Weights of a small GPT-style language model, trained from scratch on English Wikipedia.
Architecture: LayerNorm before each block, tied embeddings.
Training: a variant of Muon for these matrices, 430M tokens.
MLP neurons of a small language model. Each row is named by its layer, matrix (down: output weights) and neuron, and shows model dimensions 0-127. Each number is 128 + 32 x the weight over its row's rms, rounded and kept within 0 to 255. Numbers have three digits each.
A block is one neuron, or neurons of one layer that tend to fire together. After each block is what it responds to, as a language model described it from the Wikipedia text at the highest values.

L7.down312:101102024146180124100123150140199108104069140100161085073087147111148153157133125128115125131156204126162167133136111104140135099141120139117116097087080165172231090138130118146118089072138082149082147147154179141086086097143159093117117187064161152153134066144074079128148088033155129136112174145165113149124141098135117123136142134131166172153120100161155134176178156125134058158116
L7.down386:127160179085114143125132144029123112157061134108094113129116151112159114118131109126090141131097147147126146159100112120179175130185094171080155164142110128139093084145135107124125151093160108195063138079156184124119126103099082124117150136140064161132148149141069155148121138090125108131138156164114191171132144177146083136111084177142150144086113149182171133077082127115101110072121
L7.down521:095135175088137134089112104094173149152139156104132097145161097122098142121161179099132173158138170111083158122102131158060156147098131136131152073103167170137142124147121114139107083119119101115105115127100098142049123113092102152101132108106120129092147158143159176143098138147164177153168107180058157088129119127166108164099144115187137138163095101150155070100130131139211157180148
L7.down702:079115142086100183122152125104138145141077129172132156129117104103107099108108125148152177148156147106117166140109149091111081146142107156133096173120102153099160145161147137124102163123148221165108133159115138169115165180165148178125071162110127143205164126096102118100104127103178176155123128141114123146095098134167090109137089115147144114147124155079153123100117128116103186089063
L7.down704:067075137115103158153105124185130088124206125077169074133115136087155147190151120100104079115116121048084149104129121138159165156119172135095087163166102137104087073132121131139094081124138160151105112148126161164124140090157108159103110163164113138136129149104131117124068135126170172155149136154104103118137125137204108138074118155113128087116152144126160202146153180092126149116150
L7.down719:104091092119182124145161157163115091144120065109083073122126138200098163131188134117117061081164091139185166129162105120084147119150098129172161161142095171146157114096103140108107141109118120176075148084154136189099142147174131125144081168176157157152173161104104134139101114137059098166180077080172155089129132116152170166139082149136074145109126177129169075128103143171095086097158
L7.down760:117101197153079125152117111158171166163120115164215030162113054110127089115137079198185192180155142115188178138114181094125065097160146079135119109084103118127122162165081092111122114125141121123145122114165083080117128092099130126131103176148164126128134103107123160152119131097095155118097131075114088105158102144187121190172085147154140177172082175083109128115113106117116137149115
L7.down912:110108109150101169129169137116148146093139087092152105127150095128160083124112110102204091160097132114105139099126129135144122161125112109116167101187094098165030076137127139109106107091138173084138151152102169127140090113114130121160160146140151153133111130135181059176129182130194152136136151094109137096088156124074144151142095163102113191138120140087096179148175031134070123164105
Possessive/partitive "of"

L9.down715:107144142086132142143112159165110162109106081146157136133134141099084169112155113067186150141179087145148145108161105147160174107096111136166146093150125116136175095087132101094170128135140188089098104105060087091170137100084167152135102152119208104095120116134096135166107152192107145088105148169167163132137129087158166088191125097146185114073159119103157110096121119138161134131075
Word-internal and numeric fragments

L5.down171:079114099155145098075102105168159126116134136132111067143126111070154145092139133141109130114095113131144167133097116140108132146105099096114132100126123130122125175193139038166189150077094165075180140118079125108085115145184131102179159083125187087125179089110095124109149100149101096129071083095074135174146123112103106089106135116124108092125129089102101120184111201101114033199147
L5.down454:088127085120150093133150133077105123129151097110082065108144130117155161099106162124131146144147113183121141130137141151109152205135143137110157125131066106061150121164156075149144142199154089121106130133122129091100156097105074163148148093107210134090169042098168152136132095131107138105093143101095033160140103152098188123070172148142089122120114147116112079185162107128097131158114
L5.down459:133131105152152128146148074130120107158131171163089109115198145111143111183162125144142117100214100120184113191129132123082138144159122102178079111185118170120075032159115061183164072089129106122090129107078122120108123048146069097156072173168142157115136107127186138158082092140118139113136176110169165115162138130147110083111155126074139113172105141155073139187142087133203162161124
L5.down491:090089147122091123146113173107155139156149111195174129109143177078100108144132079139147169075134112080087122164109064166182124127144193117159142054122170110124127183137124110130125095074086093125097139090106128076140175119159146166155118086158087166095123139137100108099119116136075184119131122147190148134172184137138125173142121094072123133126154139110163199134150106127099160143126
L5.down553:086064171125114142128151134118146140148091100169113100090099187102163137155173155151124085116109189095142090154166173097089098057164149097134144082148133124144112158132133106149114108136104161072054103116183122124155133054101152154133120117131100166063173146133134100141109158115175186126088169164129104117159147093128111146134153145109135121143132141125143083120181156122148110178046
L5.down891:086113109126104145156110104071132132106127171171058119141106116112129083202125119128116160120167105170131153115113162164135208118131109123190143124173140139152111098157170142144111148132157134087028051095105202068148129141088109130127083100127173141159111182125096117143167116124083113167124206117113135209097056152121114095124165090075103130154147106122132118153208115092166120171149
L5.down930:143136097150086132151158126124188121121103114134163077139132144116151131104159106074118095097144109137128095160129126151150160115141099109137136078150137126147106187126125157158135121126182151150122123097150137150130104136137096123160113158144143121062114084149098158130084173106057133177131147134121116080139128184181099176164136081145125134206176150037105123119128121198099168176094
L5.down968:101132131106077101080142080105139173155092147172068071110126124132210122142143150121101117143148167056174106102132123114178133096163136057135162160155093142175161158149148117109173142076132146139221106084143150091119121117091181144168126155163065160154179106125108159118122144126091087136118166075067129060155106124135124127093132151147160147165132110129108087106168099126131066157053
Of after quantity nouns

L9.down893:098029105070247150202123116143127145118108091134106095147177135120181126105091158148141072098097121102135153131117128161097172170190152102118111129071143084118149124124146129129129156129134145106123059120057087157167108133150072171157158100152204142150116168144114160148139151140147072133121065105183093092139179139149109121121114084100192146102114117136119106111167137121118122135123
Preposition "of", coordinate symbols

L5.down177:059174109147075115118106161194090168085070139142196140135065125118138196127122112102135118115143068089133119117128096125086073082129078065134103209119103116103128140132126131122095162125080154161116131124117143162105130133137171120140147092129129153201135159124136171110102183087129086129079096122111135103138103183133109132125075089156130145098132155190123172169165174133140128113113
L5.down285:125142122168098088156129114137171130111150140157098130136144082126060141150126107073135105112138116079170199133091174104113153102136088132156160133182092137113098104120141163136155109120176141058144092142098099138115136109064154074121160131125151072158082162118140104183100100124120223151087194117167136116125138135184139095113139114120160130134089146098115125066110149141132101138053
L5.down590:184089118146146187109109156154152152085093140123089110117111190114203123103114086146145091119105107141159137151094117056125090143124171196095131050134176142174163133058154116141120105092094114135155180108170168174144145138092076113160137084103107084168148172152149086087161138129164084132113124064151107144123112102167121183106121129130130119169100115179142130121110111170098128151160
L5.down606:107142162097087126181181132141111149149092105206133146065154061166143145147064079147087133164112099070116131143134127080119148109140144102130161147119103162164096131134135113142083124139121169088227111127139167162134098120151120104086114113122051092164073165138169169131078098149101136154115161164100116056083125150154170137127138150086195098203167157097137157050128128161114193139162
L5.down685:117113095088141079164094091157121106120137123180115113152130165092133150186134136131137113140126139113166138106095177187162132081121065137183153146114111158148106169152130061060161106101145135173184144148149157124110136116125088093138144151158155082119124089113133182166110113189139181094171110152127155188069132148138058138161163135077153137131091137134122085116150092188159124133112
L5.down724:113102127048103136099130173124113146108132113097084146135132119084197108129056110172115102115111122174161149075166086092163119135152099128165130118072084122130118140130074144085096106209143123150147090147130158113134126081097111137135144115150104161159154092069145190111119135104151140063122116139137134101141125173131103112160076128153225140126117121139096151113128111091164121125117
L5.down851:120139100133168170153111061139093098116167150136086074130165148135126054110124182124110104092117192153107092094117167103119167146118183070120169164096140165145154120112127146128111155135105123131082122077127124112155098197169159138133118184175066138154129130175081137117113107183102114133120101133176061160051091072146125106148148188115127126177109131119126131098120101124156121109117
L5.down976:060147111076111136065084107146140117118138046103173125152115134143150120112143104114134182122102141078133136084113128112127125120132167124137096090169098133091154153170127099125170164148040139138224117164146203100071090135130186121115127128099137115098189100105159146131100135134157131122062107130094134111150088079056144088145153105081152105173123115113123145184195093141158141147118
Coordination and quantity links

L7.down149:094160130083112046149124122174115104159109134158163162136084101117169135125141135137159095131134155163141122118197128144054106140151121115146122105126112122114177109119149146165138146171134051134063082113086092091103185106130157172123125160142222183157089153107152143135097152094113126107110147130134132109077151160135129170138116166132144142130127148158064152124081157160118123139105
L7.down509:077120121107128135146118144154145173112144125090073077183154167107117163112177050154133082085110199105178131107120186147144116130143107099161138130052155160108139128190109075041105158098163101094101131144130129107144156127137159154098078110085137180134096129172103173133101151065105109185148081145143140090118134155117156155152083142146119160126196151163110182164085141106102083128108
L7.down518:124184158147150135119123109119112161110165163116111152144172170173135170127130117154149129159098096084076141141105206100077074151138143145130110056173094108132170122154111078120099129132134107044173182122111098143133144087141130130159146122110081150129142114151110131154119091112171140162134138109180160074186125155114126166155109160099166133131106116178163158101086207110152146136123
L7.down714:136114131095123096103184074122185143127110093108130125122068170160148121168127154115136165109145167116079116099081173108136184124121156139130130099173176070188137111215060117146123134156164158155155099126123127143133175126110149145128085176108064117082085121142188154166120155102168151116162181187143121141083102175099137189097125178178135113086204086143151156103123177114170136097135
L7.down854:090073161085141129168132103124176082125131134110127131203102131153132082152113106135160105178150133152154095126105177126171117079157177141136158137138094134107121174171145167151143163165117166165138115072092115119103070129090086159092143162142103099110131118057073179142127146103107113163143177108096119125077123115108129169177065173112152116124140139153137148086076143155163139085191
L7.down873:146036102102148099124117131134105121121131076100152170142113142141128158142127120151136092139105129114123106134081131190101125105194160168138177161146143127120119114127119130160081192157143089149101085083136147058053135157094149168159096206127092117146086140109197122167146091108127120118116168137126159210102141130130110110074124140183190101080119110140123179126115155064172130087126
L7.down883:116107117156075175165158121143096090150102144095162105088098112129183168117147082052118097160148071135144044124174104131070103112045103111118047192113138117152132091120115120131104149137090125120133128094080079106104149155129148145158112159102127154168087128156161169077141130179167166170131108140073161080170134144163211105168143122117132167082107156121127156135125116096082095134179
L7.down979:108133139136176095128159151141087094175179120107128134177162163143127115113066189102171100103162123106120123138153129115088125089155157128105107117119085143105121135144141097142070078112134136181119122164068166097134116120120150142090087151107238170201067164145066136129075165130151168162150124103079171147142119138100148142163150107172091114220137066111151147168140155083147144116110
Clause-boundary connectives

L7.down64:116114112113108092128089116089139117126155152115183102094144144155090107096165162090159066190145113113149108111124164101130137091097167124134145130122115154104120143147178115218152138125151138192135166138125127081131145178176098115144167219051123187132099104155082146143113171102118169138071181124115111124119147127096128141133188136113115141175152105120116076104086134124176151138148
L7.down526:112145127153120137130152112140159117073125207106171118143133101097139118109167098121129118147118098115139115104133097114102080124127190125119102115123152146144161177097154096181153156173151074129150153101107119173085156117121104095171126119129210126180075125145138115101134142066124128135050144106135146148162054132110121168160118093111101099133085107060124122131096151195081097139155
L7.down591:114121139165121153119139149094140189116083160135157122122147059081160094120098181104179096203101171104157137122165087112126107125054145115152151158158159140137205099122109144188072153135125112144110124176220154076136140140130140116118108141141074085180113094133107161093163091136093095155113183150121144145089132111134110133160113110127122086139123147152153127132161144108087147152132
L7.down628:050149210122136100150107065076197123113141075116147154114186143109159152095130115076135149138134091110111143147119086138107134048148157133130087156124190108109173109156116094148123133147037128154117098151106126149134179109130103088151123066167142110102111129130114178080090113144097140132124105140196160159111119110121079111237132092115145159136102130092111120126097163153058093150098
L7.down643:123114072131150176096101129118182120096142133126131114152131127152128118126099097103142170149023088079112136156137103053130115145130159145116116069157092115097109109103149177114110156082166109175154131113111145127150160168159104135134096069066142109138152145128170079078107134140113113122139155158186096103171128116128118161221120121156160140136105093087098098130182129101072159222113
L7.down698:081095133114190191134193116107100151188139117092106181188107132147079147132114203025180142136118150152148124115141158101093159097098160137113088158161126152150120121159149117131056090126137152092098140211143111126109190140127026122110139143133096116161096119129129112066099121094092156090161131173108103118053097148158170169139135109160123115124170142111156073182134141073130124057090
L7.down826:134156133127118099129111112169089120084153128144180091137154104160129131133128173107140085082145123126185078175100133123115190093133169060128120166124076139122180127114186179185129079141120003186146128126112153133139181167050162146151119171101153110173104170102153120141104156095155161112134132138143109136088142184110095146156125094133182075154167133098083141178060148189093097108137
L7.down877:128137051126118112084108130088100187127159101105143153126164109131178116110116152104148114180124131202106114130177115112152119139140185094141122108117150123101162115083121098104139145104172154137131094079093169135127158120099132103165115122105147037123108159131132137113176150114090150150081126145130156114141118155139175098094140154106171150164113073121114120145156073191142114162114
Past-tense verb endings

L5.down18:153089121178095084112138120091131139124088132145111132174171159124136121118134128077140185116059097147149108092104097149129092176096206091153123139081125141147093098181068127114131101168166176091108064119103146099096146130122116142107172123139155106150168159113122175109060149079077109128133105163107171105089149094139118117135113122136140189120159118157111094124087093128206156141087
L5.down250:143142089132079102106124062080169120139129153149126148161173144121084127115043118171146138167117141111165096089115155096108076114160089136157113179108153126143120126137155140081070102112133104156155146112140058097041152099083109154098063104145115131131102144158088201161113143113096125079150124122126143106098099179140127183130086150147191093128106052146128109193104152142170086131133
L5.down383:140160067074123162167141155103090114136135134149145162128195130094087153117117039157102115105105087135161108167089132152158096140109106142086186086099113128085095135073176160131135112130078104183119118193186118124143109069106098170099125168115092164114159156086136128119129130090144111080033141140122141180129125139085162118210169147197122096124135150126108165138163143096108155117158
L5.down433:109105128104097177116067169153143187174067100162117118162144182100135106124153099135121124084168114115183137169146141144076118189141092116153109085191098190161108135160127121134132121176107156178157108099139063138084154110100087142057100158108101144051129086094148086128149104130080169160139121121171201061111153123097157132115123147162132113091162121122089134153084119177123190133171
L5.down510:119104096137172115118084122130145117118114122176124172130182120200077087115098137130220083125176175117161133171118088097201115147136118123109106060137142179106090088141101130186175154156152130153121119204109086112117145175169097115099099095114093164185104126097188100129122172085130094113145088086109088128136167134100150155160135146146153093130097110086199114166149046102138156106117
L5.down561:124099111121105119140083104142148126160110106149136134071142153146132093124116036113137127149107145230140184119080159107138116119088182166123109099133136152088152090087179141082173097116123165109125125124144076124130117100130065122146172058113104134022127185105137127094087073105122145159136130162153171085162136186133190138143110109127115167095088131147162081165111117163184194102077
L5.down709:150114140119113101090093170191140143137157142181120143131115164119105140181083125094191075103124073093124109156119148182088163089172142130150133093162091160096178151143130085139167115172136098137128175175090124136149166165147076167112067096038089147125151096115101089046110082137081136157154126156109150080124159163109106146137093109137161204085135131131191062186102109153126179076171
L5.down825:180137063101081115141081166117118073129068193190182138148095156107146150182118115083132156178155155187179167098180067141142181169125142124153119123126095157153174133121149103120124153112117109175094131127159130096076061112108161133158144153167098135042142062104151157113135114100074094133124141117190129063092055113100111117161180140135151158098102121173135120158145089122119120114154
Mid-word fragments

L9.down250:116100112068103113155098120069153116090163148057116084105106113102138128108120120188153147166124147114151150103104124069136120150126186089162125112097142146133100163096149107164112118092098157114152115088139116133156163155170089142154116144080172142157091134191114122091141161130149111157112130157148113100142182086115191161137166202202103150150121111038094111180133139173087136153126
Past-participle word endings

L5.down54:140154126100133173159160155179117111117126123134113113065095159118151115137179094207113177133112130095164110113131118110164133166181126133107142123171144097090147141095125067104161083083105126122161169164123098069124144137161079147096149130152080180129157109111086103082145175128123088157086128135132121120122150146145097108147163161120109165143082114125112160078161174068166104162084
L5.down221:145132130117067162038135098088108157138135126139164113130093134100102116169137129118108171146134132167109098106068049156152127113077108110132142054103122162166135135122134135109191115124171117145117154109105137130191102202143130186134142165187184121141114143052181130165152143075095137133084148189191136065106139145092123154116137118158141095111138118118135089154148145121117147142171
L5.down275:120125104117144185166137130163125101131100129130177147141113137123099066207115191138173139136074142086164150150122084098138084123160128090084123160124148157165171131108116114074094145143089130151143124157151187107078097092133143108161130130097138142138092154126067099103171058139118112165140135149050167163162060152115130176166116088122192152190122149085045172060168099130165144189100
L5.down369:114153217154062106080101106166141167151155171087121126156136112114086135155126141077135130108096121121138147123149190174172151136075154148171136048092122091152122126151126147169134176174129081128110145104095130097118163184142141164102115176173156136073092101098163148148126146138165187135109124152132128111123146123094136203118100103138178097119166144133154133110090112166113113078074
L5.down445:156141139137150100118120155136059167175154128125067109100133077107100098129137112167163194130111113137135027118071148195181112073100146131106126108197138151139135110158136167139166142134121155162095149063111131152097180165187136126077116111179155169099151086128136099102114183120115139083196119120135103095110136125134222141101147219124107113128119141123146118160107113103099078132125
L5.down810:182157137173113115100114138117069146130092120154163162153128112118091107111093166149118129133136178037135151107161100150077121132135131134132133146091090148067152142150124111124054151166110127152093067123127114160090124140163122140136124199159120162165129129141112129178136161168152137091083150195114144111102104119071110174147135084046140126139202147147132101112167147148119126104131
L5.down898:164114109173087154131147129189102110117102178132155136142122101107121132154119112113105134142127120072132159140082162111148073133116163098110196123098085108130117122105103107061118158098151113177149136180097106098179117128140122152149141181128125160083111099060119160156140156150053126167073120123074097112103101086123089188152194105106117175182146127166123111145128161134113147127103
L5.down1004:089141128125154069147152113136049121165088123146195124147117066162161105136135140133212142158148090121156092141077122142151065151143151146114145109171093163195159092148175093160109109164169093133157156168055152144177139183106135118135155154137127151142089082140050210119105104128062164087136162144128108085128121127112136154151107145162123096153105173114113132115117133093114141154093
Comma after introductory phrase

L9.down380:144181127100192167153124113152139108099146112148146061158184108120104098124113118200144157119164132180157116138145135176183116082192150131167105149130097090131134158137097092190067126145071104058112064140133140119137189163125139145164147145107219161139163143122136142157109103086118110154124142070087171099138121174096144128132114103109109114125115105110120101142148109140150126098108
Before-verb slot

L9.down583:159069132150130130138166110140097119176090136127096105160146158099100089122090078116151050141141150100135114110155137113174171158124147069091172138137127151081165135088151081151104158111119166164139134101039165123096102126127112131079117141178134165121178117100142161127186172140114092144106101145126127085166170110124172182134128142169186145096161153142175126098126147178196190087202
Sentence-opening phrase end

L5.down12:123135125166107150117062123102165110076130126093085144104178101130113109136091113108145166140130152141058133109103096150071136138134149076132166045108166077103103110094206156165121168117151094142123121110141128105160138174168122111127168072122176110125084161132106151126120174082145140148174110197156069138131146140074181113110135154130130126091116169103087162172132176154099158175117
L5.down150:108134200215107188117121162125137101065135125116129175094106075145117138119139164175116116176069152088149134105136124115129139132091076074126194097136163112108116119099138126167102130090108095138138100138106078112147104176152069139111199148129133153149097148135148138113088144129100157166135227120111116148180107119105164156107171083160131169132096079134081142183169157171117154086100
L5.down307:104087155145112133140069171091114121156172016147179087063096134132128081040106157094199135126139104087136096138109144132049124103119153146194122135103113172149142090162152132104120150140123155187136130088182125123118129144147110132094138136100106143100157176126125143127064163117123121146073169143152093117115174163119137122137131122115116117176142138064156068122157126096168146133124
L5.down322:153173063112189211126123136125168085047108115121099186096088066117088094094091099132126110133148121158152108082114158053131081123182121114098120104154113182097132178103124160173135124151129152120155112111123120146156107109140123107134109035143216106108124170120128141098101105076172111152077151153130129106132133112126156105137105176142131110127091087123160168123143134114079138157118
L5.down732:114201138108135062128124162117169079073127118188112105102127113178167104177116156128169119135152124112155063148110103138040107118137125111152108125152151113145086101114144155090151111164090138103135161109062101116009096123134110062103136081128162130126079105116105109098125165124102120105117136101127161105110138167119076141162092158060153206144117127138141131178112138154111078131155
L5.down833:113073089113131186149114109105128154117158103173162082097127162166133120126064118087123188159092096118171126134189109110119147085066149137144139062127093066148161166140134210094090118101100143112124175091118097085127152162122167082094108102147064149112106124060151166166121147106111098109126120159135118120101156125192144173197108123149101142126085144042111105104105137137163153075143
L5.down849:117168175115161095177111159105148156094142120084148147171127089084125140155105061065122130075076087184116103120167172155126170120113159122156141132129102139113115125127118128152106130087131134218115129163110160143164109081155108017117123133130132117113112128192120127130089136115161104122181082116096121129152109135106095147194124104133116143118139165137111198141120147119119173176163
L5.down1009:093150133129173192139122191099179125076122104099081138134102128133100120031116136098074051151127116080097142115161106096093076124141146086160154094115121129096140126137155145118115082135071098161202151130094124142072170109135161121095135130127132094150106099127164138106120140061146128151098163158170083100147102112112196162140110152089164159146140106108156119143090194150111157166135
Past-participle suffix tokens

L7.down169:099112130115104157127148109118133127138126147124148085139130136097091092107150132121163156150122156124111156145180136144143111076108152112186135127161086176088171121130212145169048135113097074103162143144111135126105111147163157128183160128150151202153144093120150077095120172117148125062123098140099082164135140138141084094119103139116094138118091126107123148159138146105132111161131
L7.down180:154137101145100126123090120096109167124119159131124118097090138090095157097131121079174101162092168059120148092116122144079130158129092103123118127104149114105081139185132165164116142110123071133160214084111155104070153077084161120162146123162181121162124115132116159101133140104129141071086071062157135119107113151125134120140124105169163078139138142171171146110124170146114115125144
L7.down214:186091170105129114051134116072114087110125115121130096169121130160096136156143091123167126093150089091106131094135177111104119136065140136204143106141114084099109118156139084132121108183129121069132104096122138106132131171125168106098176137123152090190175197143115083110122176126096157167079152027132092173083150139151138161148124130087125132101165086112113168163070152129148149090145
L7.down230:093110124144105119142118049080092127115073147149021073158137146128129110182097140112109133128158144103180144154106116119087172106121109075091082168116095132130154106186160150167078069118168128195148134112059153116118085120157136167131124178117150108187087105136104207106116116137127093115050117143126184147150160090159145181142125122135135110178081123122096117169129182124163107128180
L7.down308:118178088109093103111135111117111165130193120155120192140137120190109109140181069143094190050098104117160098060077141086093143156161103177166144111085161108170115128126156154093138139130138144158153106174102083047131169133101179169112102131117146140147112093137187130110119177104118157064120133131016165129164129126166164135146085134085124160154117192144119150175146045158154143121112
L7.down598:112127119112103139080071102114154121152134115052137098105067081162129155110154121059110143108130180116100179147179125132124176184084122111089113154118149113153128087172145154203135057140036140063107070099091114179112153088156172142171071129144121120148181145157102119069120140121110114155184086164155057180120228075111105116154175135135129125161133120179139132149096105125099178121110
L7.down633:173137066078142144167119163100136120180137041132086124162155125092121065096144151086168147180132141183144167127138155089140142174163126140133093111166156112127179131193136160141111125186061130130109098201166123152101140155145135156134199130138132117162122172078107161088127101155153107145179108101105109107129144127139134038190079187158111089128167050166046133171110133134162080164065
L7.down758:173126087119139150077151103115088176069126142111136059102108125116113154131115178103111176089155135191141121104130068093102140131108115124160140127094106135119137129126137185181102154092077127080125130116116175134151156111167165132103061111178135074146129145130107123107138135106102110129119115115164114161142095166180112111145058221210154134160136196148124104161150130106155125122122
Coordinating conjunctions and/or